Weights of a small transformer language model: 765M tokens, 5835 steps.
MLP neurons of a small language model. Each row is named by its layer, matrix (down: output weights) and neuron, and shows model dimensions 32-127. Each number is 128 + 32 x the weight over its row's rms, rounded and kept within 0 to 255. Numbers have three digits each.
A block is one neuron, or neurons of one layer that tend to fire together. After each block is what it responds to, as a language model described it from the Wikipedia text at the highest values.

L5.down15:135141139123116084181061187198143140080090122146155115187102110113080111156123152157132160096139083115165125079089124106154131155121093126181094117159139139099117147124128122098166091119143091188135107092063144148135132150110112115127093156097063151126170094147093112136168127124137159091
L5.down57:057105163182093121100117095187136127093132133129190101139041164075138144072145121127107170179140111099139143116091130143133199088138150084131168126112100139129133149123128130202087081138155161093173108166091071123168100121161119177124113199151133182111119134115089106072123158150119097156
L5.down107:065122162126132148173136116140123101067113168144153155148198113097084072135074143105080135121063130131078142132142135093155096163173103187073116161111083136114112115148091137178073179152148113205132169114111157153134157138192093057183130119152148091148146079186115054105139112095183135147
L5.down129:071135195152086169112135164169064104058125159126130141133123185120173121176114187119130185143142148171127246140132109089110105085111083149153066127094105113146124146101207120131138175092137107128080206151170150138102163155083131209145125126075131067098134104114114096072123126095104108174
L5.down257:147164086177135123107065154115154122125110169112078088168166149145070094108139178087117137182181129114160104178122163144120084137074065110114135204096117126121133119131171157080136155151159101103111179106143131123097105072119182131113126139136111114129077123110144085103115152144105076118
L5.down293:187101145055156085132167109092104122126106174174112181073143081082147082159096143123186146173135141128126076127172142146135059143115150151136136138154103165119129135142134133064150138106177127135150148130087160165183125077121103130176140101172115130149164084134139212139179111141115126171
L5.down374:143136094126075126146152099138100112128198211086219126068072116131171067143132091047174170124153155128087084161093087158120161113145093120090118133138089157172138158161119105067142115143124102098105083162195136091121140129135132154173134103095112155130090192107168133136099100131040134134
L5.down723:092166093091176105110127060114101163099175151119141118153100110123151052061146164100105099137181145095153167106091165159147173083129094102125106116123149167126199117115133080136131141102163176040172171132069134141145115104142156152098092141096113139146130122158122099140104147086133103159
Middle or final pieces of words split into several tokens, often just before a suffix, e.g. communica-te, expert-ise, trac-ing, incent-ive-s.

L2.down114:135162187128105133125085136171172177125115153175165077084082130106094097122112124134108166109078097086168140121137141061124162075169104135169194069126126113122125183076147143075161150146204065170106080186113100115107177131139120136113166148141104170106106099073127120135101115124126135106
Prepositions that open a phrase right after a verb, adjective or noun (on, in, at, for, over), strongest for than after more/less, e.g. more than 900.

L2.down43:121150142127138216127133198188115082173177142115167154088153125108140123143140135117150158148110096176152139116176083110087123157095047101145111076138147123181152142136151126100188146127130066127140092142097126133054113158089198117142134087154113154145165160141133168138110121082068117129
Mostly periods in any role (sentence ends, decimals like 2.975, abbreviations like U.S.), plus word pieces like Com, also However.

L4.down344:086067121138069093087188181189138191116121114141156089090176158107118114093119119207140091114103120077136064158109109181122163169081121108091143132093170148138080105149082123143133138100172095148141113148115163143134144108163111081158144155145143145092086127145122170109128125149123174170
L4.down402:165172114131087129168150077111183112158104164162161078169160099165135148135160127110138112067115128070198130155104121200097111137105114145095151110178086120144137112109081212108153073134129136121160156112153159143092137138150123083154141092114134136129141140160124110171137064068101122170
L4.down479:124105152129138151095126105134136137153146118120121168172104138184111127116164093178111090045122152132046147143114118147159089155122168168159134131130133167120136136148133146077109193126136163135144090148085134059086090158073144130120142136087108094098127126143126097073099127158096137154
L4.down496:141155128172109160132136134155109113114111156123123093093154127104090126148178109057173152110075112108190090124133121109094040126102135154050154159104093106180133159145123108131106129156109088169133068137128114188143182154065147112151123110159124095143128141125179200177147142125190119123
L4.down509:135099153120115075166146100123109059140160120079170139127070174134170126091131141177146134113125163111112113120172047161116148110169161115109089119171170087144069116093193126092180113167091059143136138122102122175136130090131119122168103142146167140108142122139104162131111067079142091074
L4.down598:092104162149132143120154134130114088073132111153112124137119146109143107138128106162151147111094191141173111157083108120140113163191164088113119201121132088087137111117127098101182208100126027139170101140142123142127057083088116147158134150154135079125161170116103140142167135144102133064
L4.down657:135149092163146100091131092131111095118084113109111103145141117144098106148152098169145125140126149085095111144137188136130153121119127164117103119110128098083112128131138114160124044174075024173099067156198142151125110124102132098159149088144205179120127133163130136121110137169137123111
L4.down763:153104139154132097051080121109092126226115107155186174123123143098176081125145126113090157136046117111159058082159106150115150139108085131116131086102139106111134125083184119123118145158135142155201137108092140111108159104099121140131136146104063090170150200159133156152121151136086096156
Prepositions and direction words right after a verb or noun that open a place, range or date phrase, such as found at, runs from, born on, up to.

L4.down46:140118113188125111172082104115126154120091123123124117156135130167149073124115076153147140124129087160149088097153133126154074123106117138124133155108189171172144145135140089157117146129101111117097182196125150081212126074095120155110159154087151178093204140131141154161154074108129105121
L4.down89:091163128129092105122129181163194104114105117124143119124154127118117142125129095130062100167170094207144099088134098144125101157146133102092177110109185163143075206052110148087071138120153154079121126164128086133114165118148156149061100095135124109174196097109161149150047104136114118112
L4.down170:128147155122142186137136081139081132121102063109097147118097121170103168127129129178078178140159049124117180122143123117154160177111108098121139096129135159127104126097120110124117154106116081104132085118170167130139079124087193205042154124120120124168203069190190168162134122156151149121
L4.down238:120065112129114097089152128199076161189170155042108099121124132099108117113136158134107109153115074126157151063103152130143094102103097097079151158142143179113126111125132085158136101110116222067103125074104121117135069141138186126143104151182157158126196097110161096184145117070131146095
L4.down407:117156190105102122106121131140169116074180170099145132157152138116173133093095076136163226196169126126157115170112073134062181103119149107133118094137094132161121113133061148160144186144147102175121123126161105123096100155154143134125132138130165170110074120098099091118055128193154195130
L4.down465:111150128101086126116188187135128114059108182122096120183157118101155141128170142054140168140149084121150104159131162156100070102185101138122134107107126130120102168107172140124170125071114123160112112134159092132105109177114081134151108132166077164074132179088127136182070135055106072069
L4.down565:138142122158108135156129077117149166156116100093103151103084178122122100084201132132211076135113108160172104121141180101083104148120124075140184107171142137156161171119123071153137131137134098143111136173084138130215160106123120044147125114143095126087145121082130119234112130096113090122
L4.down732:165184164075148125092100113104106052092116118152122129089168102138068154100114133129130166155152112070121136172050167149176107088136130115173123123054087146185136149115122101082154167132124138147133145139165168156099155140127199069108145129153175082150140145166135110124133133116171117114
Fires mostly on the decimal point after digits in tables and stats (96.27, 51.36, 6:31.6), and more weakly on sentence-final periods and colons in prose.

L5.down177:131172126115098151138097148111182155142107093140122108148137170172149103092192213136116219149147190183085117118128080136149139107125133082104089134104129144087074081142116097188147121149180123156092124132129122118142166068140134157086129119096154161116101109140077135148174152126135109106
L5.down447:073139180147159147095155113128148102154111067076165118130136131161109188131095100046113119120184111137180143154193109143184139089084092123110104117136083093113119130169074143172100130163120162137153136213184152151158165047142114143128179081128120159122108147097153118153130145118118109129
L5.down448:087167086127070119125121139150150117086082089140151181116081125178126127156120150177167128142130156113112120193094128187138086177193152113118091126165185125167121118167127085178102137104085115119112149196062194114140150104121127107130165095130151158135122131141127145146151137167208108138
L5.down462:074147133131117158147189118147140113097081087103148126166161241170143070163136135130126082120161135070134140118133082148091120134129120052146073120146124106077147125134115127178108110130156084154112130083153133176098144146154104117119124131202137205117080108152144143082148078146117097117
L5.down465:091095165121138207135129129100114142085139111068172149079099216109097088116154109090107121119128101155116074142083140123131091075130191099135144139134105134086133117127109137162112152075103177108154135073151116116163116067060185148163121134133117166114090073128168152146161154151122189069
L5.down486:172153134089125142148169153069157180128096073066098085150160144179149093142093135164110127126154143172165119175126156122109163139140069130105148152105081135148127208136141136083117077135083154146095121128118112096124074125136166114193102145156116180105117083135121137129152097128125123156
L5.down641:122112133097133116088121106083121145131146142144175185116108157192083140202156138110129118081102117055144138124098139126124154102138163118088117153116134084145125107123183066170111170123137147118175082136127174165162091100098154095153148160173110124048114086168117136151144113153143152172
L5.down711:103141078147151106146106125070089135114097071220123104118092107125136156124173149159169117068116104161102133119157065168128150108089137134104176143176160144078129143117166123129083108181100153112060053130115158120134106134134123124131152089118159084096170100141135138150170105143184145112
Prepositions like at, on, in, of that introduce a following place name or date, e.g. arrived at Ipp, on August 23, coast of Iwo Jima.

L2.down397:120164097123091128145193165094104150157154186109176116126118091197089094127060134130131121089138123141100122163165142124149137080136079075119119153132108170133173113119081194133042077134140124159191166120119131149031147129165163143223214135101094131152101139115133162132163092098099165164
Past-tense or participle main verbs in historical narrative, often event verbs after a subject or "was", such as opened, launched, took, became.

L2.down147:126151151137141144157070116104150071081081117180178093128110104177103184103143131126105146114122109175183137081119139131074134128126119074144156169111136081112063076077202188105164093115174111150121126112093187121151139109170119157136135167123119079129075129111136172090124122088142103154
Suffix pieces that complete a multi-token word, mostly -ing, -ation, -able, -ity and -ance, as in mitigating, instability, feeding.

L4.down104:158153077102103167174159114145157089158096160161122158122154166116097107068112129160130144136181168138098095189141123100145159171072103077173144139138124187113129178157156151152124091153069103172147136146126104142193194111155175140123112145160115111112111123164140128112124125112076154136
L4.down106:129171093109129115110068117071127095160112174173101133148193118163095107133102148102136087090206139141148166123129170173151091142147115107145201159110168106120170122148183122172176142139090139106142088088137133130102141146115078118077167106087121152148071107127100139173073091176145137129
L4.down324:127104089164087132103129104109113140062151127115167152090133114120133100165147091094108123081107109179093138079130111127140134112104140148102124169150091162116156119157187139141174101156153149090147131195189099084139148099109123151118123193120079094167105066163168112145127119170131142143
L4.down384:128131120139122174144194145189099090133181116114126171118176128098102045057089075130115115117125148133138087078092132074118145126138129130138172127114121155113142155101152164080144119162096153110119133162141201118162125159156110182105094122132139126143157102078093120101185031133165124139
L4.down397:139156098144102160144125109115129189109089101078157100150128242184170158096064130163118102114093156141137123132116141093095149128091133155154143179180142094154154072048186100107124114136086140124089125139064146105120161089156137156101101189065071141132129175136092123153140087134151109106
L4.down426:134124094148070177155150106111185106122122096110135155063176178044105117163083099122208091111095179152153128090136150134122129130118148147139125109122089087127124128119127145152130074154108123112099135095087122097125134219140154186090096152085124067100156126132133147104096056134105162138
L4.down583:143164121165127135148115148176138158148116163085118115196146166113147075157103091116158079161109149070105093164165141137120157053100161117070101162175074054178189087065150097120098070095107107127097090180183142121148116141137137152133094127125151132095145109145170152136123082085086159158
L4.down585:133079141209100210104120111170111148116155115105173184092147139089064085098127115198179130103115082157101155098167152129057129141122136100122145129165129113121128143114190165159157131140098154149141066126115156102115163132136155162122101166120132140058153109141147112179107119140106124216
Short pieces (s, d, z, ish) inside rare names, places and foreign terms, right after a capitalized opening piece: Ka|d|ishman, U|z|bek, Va|ish|ya.

L4.down187:147106115101147137114108065148126121188101172089086167131129077124125151098088187095140107171115189166096141083134157149129076145115117143084153118128085146127083135125109150122139133099126134208143130157139164090114077135121121113148122111107151130205158140109145104131186090156112137148
L4.down193:141130128103159160091080119142132095150066127143162163087124140124152080099156097130217134148164112222176119163133168146129165177133154156165115044095209095082196232159079140125104100100116121148105095142111161137142088104098156110145153143085102101133156097073125165091173153109111075158
L4.down263:188118131165114106137154089091114125084149079093128175102114049191126123106140143124145120041161121092130106134118138136107064146100190102161131156177077136137116169118118164084169159077140108143164119102123121140198100120105124117130166163117065119109115096087147079144110132118078169124
L4.down295:116167141182141128140134135121058120112193105104104182064087097151124154146140152175150129099105174102119133128132165064121084131172066138118161068161169122064078147147115128154115170099183146128166174113163177114090140120156102075181126073068145114141171119207208159102157100169143140160
L4.down386:104098139142113092125151152115121065107119106175046070095152151152112086143108229145151094047101110134155161142103093135121163132188120126143168109118108130132095108175126153159080091152070127141092107143155169080106115066192173078156166131087137114069121130072166138115137112065150136179
L4.down634:138133126054119112166115153111148187119177121162043134142113122137115149077205181156124134108133143063081154087143054150102147129164110167158144105130085138109100141113097141110183139055130156108130078090121160122099121132134175124129104106114159100089081110182139160103173146073127139152
L4.down638:117120174091158111071099123115126106076145119081101156199067118118102058196105134099052063096080056165127171113136117125093116077133133146133134133131123130145128155144138105102133104139098144211059099105150102125159132185083128158136116134139129104166125096149078150145070085124151118161
L4.down726:182140121140141125152074181150084114122130118133096127131142104125214143191136156145088144111077151134095120133137120136173096105140069144097135143087118173047161138158091130176128110135151140144210153133146149103074121069181094092176121151176123118103162130103182124089140086207200072218
Final word-piece that completes a word split into fragments, often ending a common word, e.g. Tru|e, rega|in, discover|y, Blackpo|ol.

L2.down671:091146128125120104115136114107167143182118137158122184060111096105194070188104076138157126113128088109108087095156161099070071140112192139104135125180126156145116192105103149139130177169151128064175084141141130091148094159133150146101095075169135168163096121076131150135112169138155129144
An "s" split off inside a word (Mi-s-sissippi, Ur-s-ula, Pre-s-idency), plus "=" at new article titles and field colons in infoboxes.

L4.down122:130083087113122117138110100169100151150174166146149183102103110174150112061117141153129120144129142163125088107140100131141161146084171112152090163088113097122112095074119119110120092140176159105119153166188130159122166072116080179138110127101093190151136142189151074081153098134116155103
L4.down275:160166079148167110069150174147073078147148075160116130159095174086111111130120111092099126099112132142154141113186099120191170113151130196134096124142107198178145154181153157095131105133097061128071156131109080116138152077135175145149138194149175097144106151140121110118109127112123151088
L4.down371:102121148127065139145123152196162112103134114115084093167161116094096022128126079054130151217154129164149097115134134115105132131114147103126095104158096131166100146129129069179095010096133135154183165136103127145094133106114174154199156090106110097089128141112175147121174104154118177163
L4.down429:152083138142171147109086174123121132121112121169151110170124065087107154133134143149153131056136118113136057087109103177134115180116124128087197089170154120207152145110146194123115082146171107130155153102166189116165132033179149092184132098107084154145116188051099147097101059104096131113
L4.down456:175148117194140125107156105145163096143167126182090103092114082042106120109138137075182131126113195107118194097155110126085123116118083155112119091094166119171116182125214161132139154107143121128156152137166181193044118117124147126156137082113089129128135122114128146115144128075110136132
L4.down566:074073191148172133143152117184158084122131100125147163171132088104168157108114156193122112181101100135120133108190084111135083188127096162082135136166187137069125107130115070122098144136123173145176124126193150179115164116111094150110171119135113109080093153185151117061145105167196138136
L4.down570:076112104096120194115135175133107110181153086141133064087146097105141151147150158119138148114157142116084067157088176132104139130112120130116191181094174184110065131141176062165174158125131154163127182127124154125082136101125118066112118097134098154100083178144169185108057135080140117155
L4.down626:143049156183122135147144153104131141176172061166075131122133085090127125141168135156150116101182109070132055132150107083175098188131143130163171109115159150131082141110173144127071182086121144116146131146162177149163151082156111109157109112055122116116151155107160125152154130175118116139
Mainly "part" after was/is/been in "was part of" membership statements; also sentence-initial "It" or "is" introducing encyclopedic descriptions.

L5.down103:084124155196144113173121109092146125116111102141112079128109162150172203091138117143129212136130152115190165096168131120095103084093155185172122177064089131096127159097137129109136068136119156158135140097200159137080143082120075117113114116085171149125054119147179126155128122111138148098
L5.down268:142135203123141112165146158165160142132095082127116109093106150155144093158110127108122134175205128123136106113188111123131126117136062104105061134101155142107153154109113129108189133134044130127093112123072131135146093146137171149176142095162114113123058157126094087112165088186073057111
L5.down285:147064154126151136091198135119061114121125096148075107093144153146159100174089108126121116139151071120048115126167114069107135129116211158111135122088110154173131105136119166156112109138106112115048163150063135106084114109135158206157166068151155068136101114130136172149129077117145115071
L5.down332:083133096199174166168154158102147101181129105105087150117104125110157150134154100110106162135075115148141108147115157139153110151081154170131074164151151093133161154119111157073075058197150147100168103158167134085110114163075120159131131155072113184102091094152192083141177086098146122137
L5.down421:157118126153150124168097088132112121096118137078152136102110171065188154112135154133097199169158164149110116169122072122084122143110124128169124163149148123089108175150118169173155138152103170088115107081118158058145131067143151126187098138083165113108092142159125136113155151230148173203
L5.down429:123132122221115185150121158091098162113118204108117135125203128092114049156116079135146132149141124102175113122129120116182183118043136113110134121121086108082170112100163155145152091140096129137068131159208154121178102133107115177120111128185115095120095124099089114141115059120077141108
L5.down649:102159127137095159122160089135163099104112129148092142107124168144091111110075100103173126169117155143098111071161168143114126101108146126146130195109161126148130141119207119118145074146181082141109123149154173136142085114161067149173130132090169179043139143161176173114130109125138133147
L5.down678:129132073173177214119159098124200092110120138099109091124134140124043106121155104104175136114130137140098142066170123136133164151128109147154096106150109065136129188153108148154109168104111180139106130108109115123085109163136147128130110074091094141136107142142085166101126116140148144192
Short second or third word-pieces inside split words, often rare names or titles, e.g. Su-s-heela, O-ly-okminsk, Ses-s-ions, con-s-ensus.

L5.down48:132093101139163136195136104125105132197114174141129127137103103125118161167175076114078136117095164081157166116146082127165120202155088088132134137168100130069116130143089116118113190177144141123123136140148154160180150143082146134141105123138090114142136098154125184127175084120115138109
L5.down51:107126187139130128156159082106089061106127113146141104134132108119038067114174202085182129106142108121166081130151140207141112122133151107069150079062136151142186158145124146135120127107157127107144095049116152158156082103137142105144126137170103117125131175098136167128098120155065060121
L5.down172:093048157158096180103093107109155168131163077165211188128111126159154166133124116124154125106130157087117131127118119123124120119059114174122127133132141129125125145076189060160141094134147161168145161133127118138170108167221159133125116167058184113090140064109136127119105155124057073175
L5.down468:165132127193155109071129084128131104104105095179104149081168128136103146149141099148109103088151130075159109142077180132185195152107047166108134097164094124099139135101136109197089155135129088056138070120146164086144054115142120146118138081089102163182148131193126134179157097098119128133
L5.down606:144189138135108129155115120143114132140117161116121126110107102132108151173150082193085137109125124102041104174086153141157131171114140118152125131171156142097149098098134109068053162142149099121121142205082142148101114125136150084137150091117084161128151123148154138079196074142182138171
L5.down630:073090153106101136113157193172169142118105119110138165129188102144122199144085094135080109140087150059066180178118159116142117189097112156109154149174103110135111139156134154110113163149089077140101124091102127127066171175117137122100072104093144115101188146137087160084108066113175105132
L5.down666:118089079113147128132136101150149083135163114162125152055145162196189130108150097201095105091077127156071133168189136152124085109186122081102111122146125172085154106102113085088209063144182066156146167094166139166136147144151100151116191170114062127091131178188136134101146092126074122133
L5.down673:121165146116097113089101126080106094119156161119109118076165126158161115183105069155107137163207174122125148131109159147119207129124095140115126166161091118108168128129097134148145113111172123115164170146130130071119152117146079155102151103142172173085136096111126164200111143155079099126
Final pieces of transitive verbs (-s, -ing, -ed, last stem fragment) just before their object, as in save's' her, describ'es' a, invi'te' the.

L5.down205:150102149142126118168147118150113144131115138104103127058128143135166132148138153170088127169146126112114128148105140122098125161109068125061140127188143068118126089135085120179116087123138137147142100132100136182131134119097146159133093140106140144104164164151132071165115097066101100128
L5.down207:132132135147107091123154183177136134100124093098115095120122183183177125188158156140153147092081105119131114167127183124136124141152173136064131167137106112116108149196163127099113105145128116128139081120094135109101147099169141112122124120102120123095153157149105205142122146167124195145
L5.down340:207157144119155138164129124133110214136120085122065158151121152172107162145086176141170145070092124147101152108132090074167097148170124151163137167144144146132085147137165095089181137120105117106149151129086173078152123097133144158134198150166141127166099101138104158136081110115090132150
L5.down350:105141103123055107095089149136099075114149097114145109140162169102055117118156089123084158218163141172158137134114125114126106124118156169162232109169069131113091112117147106179135153070140153077133108184109128156139131110106138074083109114157136152190185147120163089150117113141117063099
L5.down477:120048127125204158135187100094113116151158127122113136118120120129159155135126109158157046158123104083099154171081171107111113124124142131140147114138114158090103149177181143130155150168108090108171122146144186099099083145113153089142165201029122190105174111107138136129154169078163151146
L5.down561:180150110120151181129122098147066127139165233125111140118169119127105104083185082091156131091147137109147126102073143171099108140145097188140146154068184168096147162178145115184125100150138145130114138111096130131121080171142118123124091106149236132180161123143124054128098143116185145068
L5.down602:143124131121141158133130095123119162068163114141097162105120194150112129109080180117143210164163114080094165134136189157090120150190093111064175125116094029093098099058146113200131085105164107124110118148145117129132166165095162092163094131109123126165107155118140132122124130125201133164
L5.down653:092117092149085088098132107118129128119122151067128138131148134150098144145148133125160156109130057125122203177101087155152148145127065063120104110195076098098145137183110173108145196149163101177123108136094113121140133119128149173110152143143109115102123116136148163139125131130128167068
Tokens starting a new block after a finished infobox list or paragraph, such as Location, = headings, or the newline before ==Writing== and In.

L4.down19:116108084140149126140075119107111090143156143151108109169145117149067160125160131124161135086063168151133183137183139119144102087116132167183131106128153125131134106153112126171127113113155092052170137117182109120126133161126125130148190109128114199112147088101159090171161056094112070173
L4.down105:137125097098156147126133131057101171129135145151181167101176095156133071123084139079105122126086122150185174139164122063113150142153134120121155116081154138142069143137150154089140090120123178142062176117096086115129109133137080132140149164158100199101130166190146101149183133167141161131
L4.down177:138125144164159119139075164078106120188124115134089127184129115092134158154099122128076105118128114159049133161112121166165170079098121166043125085103172093123137086106107109122176129110080150110187169164115143067142170116095125121118117172127161062096114153154158179153089155098144174073
L4.down197:115129163146131131115116125128119154135072153025135174105110125122138128153138092181102184079117106111118166147126153107116176164151103111138122143113190082102116118140127122116132081103184068120115167104081138087125168115126160163103094076152100114081164151130181078099113138200120177110
L4.down258:083119120119198135135055122137141166125162143139106073089153207139098157094126141153097087181088142112103124142076134137119090135222077126080126150151136076142173074107154195130056161128174087062102132101124090117115160114189068064154105086087136119162106108078174144222103097127161139133
L4.down327:101093101096128112105112125170163138099145146147139072201122118135105118082126141117117120099126065088075117139129116150149147135153084115117152147096126152103135098097149114179209113159138136142115100139180158117137108148062084063126165134131160130125138145154131111094211182162133135159
L4.down382:131121107131122163166160099094089089127082176125146123125153137114118078165137174151186103099124139100146076150073135078135151084115173105114131098135055121090133161138152126156129143141102095131112070157117153062139095161159136164172154146108121131109149113101085158206115151123161102143
L4.down537:154121148153118096177121071125152146115176139061131200180138093143102120190114071116096115109151102122113085147082093114123085154131148087118141138098118114119180107102133153164098173103191091170117166124106160077100124102141159066110131131147155167149099106116138094121125047163183130180
Inflectional suffixes split from a verb stem, mostly -ing and -ed/-d, as in eliminat+ing, surviv+ing, illustrat+ed, unname+d.

L5.down92:105085137147142114107105143156105125096143145155092129103186125164107143103115150159071133139067138145099076165053087123156145154165158186115120111122101182099114156096106113109107129098147120107205115065139050141156092166194177104122143088148095057141165092069084165153139135130166150092
L5.down220:101157083129108143124146155126132105130130120145140159179097176115126153111125134140066136188140120103111131151086159086153164119095125149137165147146120158144132086131166131103104113138123121175082106135139132148145055157145143143113124087101108110167138156160080110162087073088164198118
L5.down233:087068146133125124098042057161113129127196108098119081170123131132133125113141168087099180186117083114154129117134162140157100131101144099146081134138108112119136134103106119145071133190137170168103163132175094119198139099115141167127158097163088178113105191121078099104115131178136094190
L5.down336:087201150090131134195142109107075151151108136131143112200157137173064097123113123180130201131119188116079093129145107201145088126096112159130121118140091101132122120124083117114143075119176152084087095183102120124192122137167120078091158029105110115144113182129061145164147183207073137111
L5.down366:131126141140107134147066124085140175108068075173178094108094106123177167101166083200169088118139149122113104123162089117185148077097120070123052120127149180123129101167109113121121108052158184107115154123121195151121117133133137163148126118112099117090147141147098111154117148161130149093
L5.down598:115107117095074101129167119133099152138116117151083142163105210141121181146169107136134096179143081065109165093116163170144080089106137151165167102184113097087138127107163142110121102104152141110100138166095152125159138129157160115118116082140110153132127060041134046175123105118145133132
L5.down618:089067149188081112100131128146138144182131177143096146083133138094191099160098138112092149094152143151067141091195073125120101084132126143148171124146173153131109147130144097133127131121157058187102109141156139160199146118165154118099183085147158157128104176117074092100159107162090196122
L5.down698:075086120059120163154125144082114159110175157092177145149098156154114122129143159096112147166144049151080130158121079057157133088166154105124119117130104186155122156140153105081145121143166149134092093089156114109139104093175131195138125120162080087049092116129146139176167197182105186149
Subject pronouns opening a clause, mostly it/It, also which, there, they, usually followed by was or is ("When it was", "It then crosses"); weaker hits on word pieces in lists.